python train.py --n_layer=12 --norm_eps=1e-06 --tie_embeddings=false --init_std_qkv=0.0346 --init_std_up=0.0346 --init_std_down=0.0 --beta1=0.95 --grad_clip=1.0 --final_lr_fraction=0.1 --dataset="wikipedia_en"
MLP neurons of a small language model. Each row is named by its layer, matrix (down: output weights) and neuron, and shows model dimensions 0-255. Each number is 500 + 40 x the weight over its row's rms, rounded and kept within 0 to 999. Numbers have three digits each. A neuron's up and down rows have the sign that makes its largest values positive.
After each neuron's rows, "fires before" lists the tokens most often just after its 100 highest values on Wikipedia text that the model never trained on.

L2.down55:508525551540463488530495531471518496524471536476488462537482559488430486559503519548479558572483543454468480454490527481407491511543490454475510543425493511463481513501566476532492524506471452454498523515506465466494702498528530496523487452482466533473507462447464459495567442529443492490495418511513527488517554484536501480515561507483503528468505559491522499470473480521515530463498481486514503485502478510496457497513521495513477488427507503458550488488520487525512540482533508463499556487522533513265494492427465505479499493442509481550548497532539517509533502455492459506482498552497482468484478549498451436504446477469459452500485487456530509504503502485579431592480492497447454289518527549471511496482550483525467497500505462456553502431479510534465449496510506
fires before: "==", "The", "===", " Lin", "In"

L9.down63:536490489489504473460458425498498578553585528435479581483534467527488458542483514561461511479525444497401527526540507430515407490484523468494485517457538504484527518484535494497553554489461532480543533439481500507458423475498481492514528495496437494476550514491482421506556478484485542485613470542456469398494505512469554485503442486531523512486425484461591527480496521560470539589499467478400531493521521465527423518464491483489512513532553511514535466525536397452513465490463511474514511453494567508550472521486467532468506499535529540536502514475490456551575560480523467538498564515458470539397487528520533493452441494530476406501475506461348535411484460450465505442528479480496460457491514478490451556479493447518453551479512436519536526505519560514481520445503508
fires before: " ", ","

L9.down37:457466443495514564526483444477490551471539480533520514456543511540532524487539512477474466479492510436500566474544429535523544575451584539570436530490531519457529464423520493517524502455520476514528492457519535524549523449489556479478549417418487494533514544498443527497525446433533457500522574433475540494482508558546526510481487457481549496491475517495518497551513526549522517394441520512440545471428573516504592475507509458443480514499528498493544497467548565458503514474472486469482538485475489581465477517515532503494508559486582559417479457490494386462507467552447540473475486475594470473519527397498568504454496447425462497549489483421441484441542496498466497514506497494435474512400561510474513493535480496519416491476466460466520404454500482466527494544510460
fires before: " ", " of", ":", " |\n", " was"

L7.down542:508530541445471508479483532518533500451528527537496515505527431518554491500519461516536489487493484546488573520491566469502463501493505491600589500464427515420428499481499434465532626522457516542488506525438571512460508494408566470507565523498484512410536507447460464518552475444586507409433553489474519500512544473495457479486509509469524480494457507465489569502464507550471490556495541535500518477484562504552508470448482410472476495473521482503506491487421508491500450497463508511536535535536481508532540502543520501413465467466560463534514544514549466478569533614494462459512440522531464572527472528495492529461447467455478493506557549549395529550517481410507484465550480486468463547535543462547457449535485476550511469495477546524544555421481458574520415507485530
fires before: " "

L4.down454:560419518549519499497490498466509474480561491402459451537525482437531542469462425531413506513569455537517451470461525501481466549497480486559506471519458507508498444537537503500543587533481454426551479548528495533510440512513484480478500485533482505510490537515540518533479516487492479558490526529498541492513504495458489517499543478527490493461499559525543496542516563526530499356542501462591452470512514481463537494502479459502470456462500484448477480477519513507501400474454483470477533565556474482325504465468543481508474444518552450515443460538474535427594499426516560496522544520520491523543498478463489450478496508510503467530498489489547532447543498494528449505475552496495480276520485515510515524524512425521487517526574464529506505546467499524492543524477505
fires before: "-", " of", "===", " ", ":", "==\n\n"

L9.down92:528493523524496470483475528575474535513499579449563525490520475473520529463424509455468491577521532572460505515558509420480496475504483503506520527482480459476501505485579502493467483517438536533502528528477500488526615475496532562457491567493508589515484500457523571488485560512564582462525488459464518494478426535474527570474553483508453523490534495499497486525476555547448481493486521465535469516566426463513508506507492554461484469513446456455508532539461515497512532466487495569537478522520492473382510516494460534525521503533512446527431521454523528506455501502501488485490548468424478518460418499484509521479500520475467576437462497492515515464417496411539537529470502493546487386543501517482536523455524465457500527532525514478521272558394501469515486483477478
fires before: "-", "==", "===", "In", "The"

L9.down525:533480508467476469556529558445555470506486501476498473552512516534497517587491467493440458509539437484523523392553436529470537515480513492462455483491431491421517534498459558511464511512444471537435506518526460497523464580484566608562527544569456463473521466505492569473436460543506501483477485499480480469511484439501495489460496500443514486527467502445481536531463510566541435463565548506536527471475479467489608422499481423561460505467500424467550503544566535487429487530445516539440531523496477516490459556540517488561467512466562526508433500546547475539482558606459501472478462449545479518538503554496506477486482499483472544489520486556527404537436518441492528512472460492460486586471469515463460420517506537477538456436602516526480456531505524535493544458507438
fires before: " as"

L8.down560:520568500476484551475407534498468423520516541523464515552515493413461428499516509526522511495500577449563465499493547542513584537424509524489510524517493531520506493461528463514529536508539440466488535430509515549467559487479479440420475486452449465483510523508446567414499513462483479471549484472455474462458527484545495490452513467470521564485509520505498461505488489479398547459415529514453516544460476479407473517443526438538558520406580494478459460525504521575532495476502492460484537476533516453467520374472522491470521451413503475594512503526430494553486493507483442554559545499548457548516567495513543443509504506458458483488500491511571483416499468550485486494473416471530522438505413594508483520504461452492546509455505477504561536456512487471546524463537487
fires before: "3", "12", "77", "2", " Four", " "

L7.down219:453520583487502483441575537460549524484501508492517562445529522427513519468502449535498576446509487524463489464480487572452444442478540520555517536504501517436426409570485492518503530572496507543557507434510576493535507502525549493542511546573527467432583487501472476505465521472507498520519513477537574469509571480485461520530471517495561532497436529517432430513465493521490482557558540514512449520473565463469485529559492450412439483461520567473488453475534551492536537572530464493465515482552464487442499471428473473530580485450487523495459521490547542462523472513542556381528464523522560545539456550529467535510462493433504515539456464433472462534489504521527545528441512447519527477539523476594572429463503523537427515498513446506560543562530458502502461482500493
fires before: "0", "1", "3", " ", "2", " five"

L9.down12:538471461468482538513466548496478502458519443575475498480550568489469477463520609443527500484454510455516541442514485521559474474507560540457467537502435475524530556512511467489487512437431466560535432463545482529537502439476483451434498462465493488515522545464476528473530527497468489520482538542467499477490538439487535542522494423493495500464462504511480576574461445534510496530446500480491525442547569545532447554480504485512541529495498450456489458452600466509489504544441555528526541535496509460399560444463370495546548488459577642489548448567453463459553516542404554459509442532556490561488524485479488463488533512522514497546522485517502492493468462519463546527461493496524416443515489525478554390512476530510458525473508466504492502463549477497479532532557498
fires before: " ", " a", "è"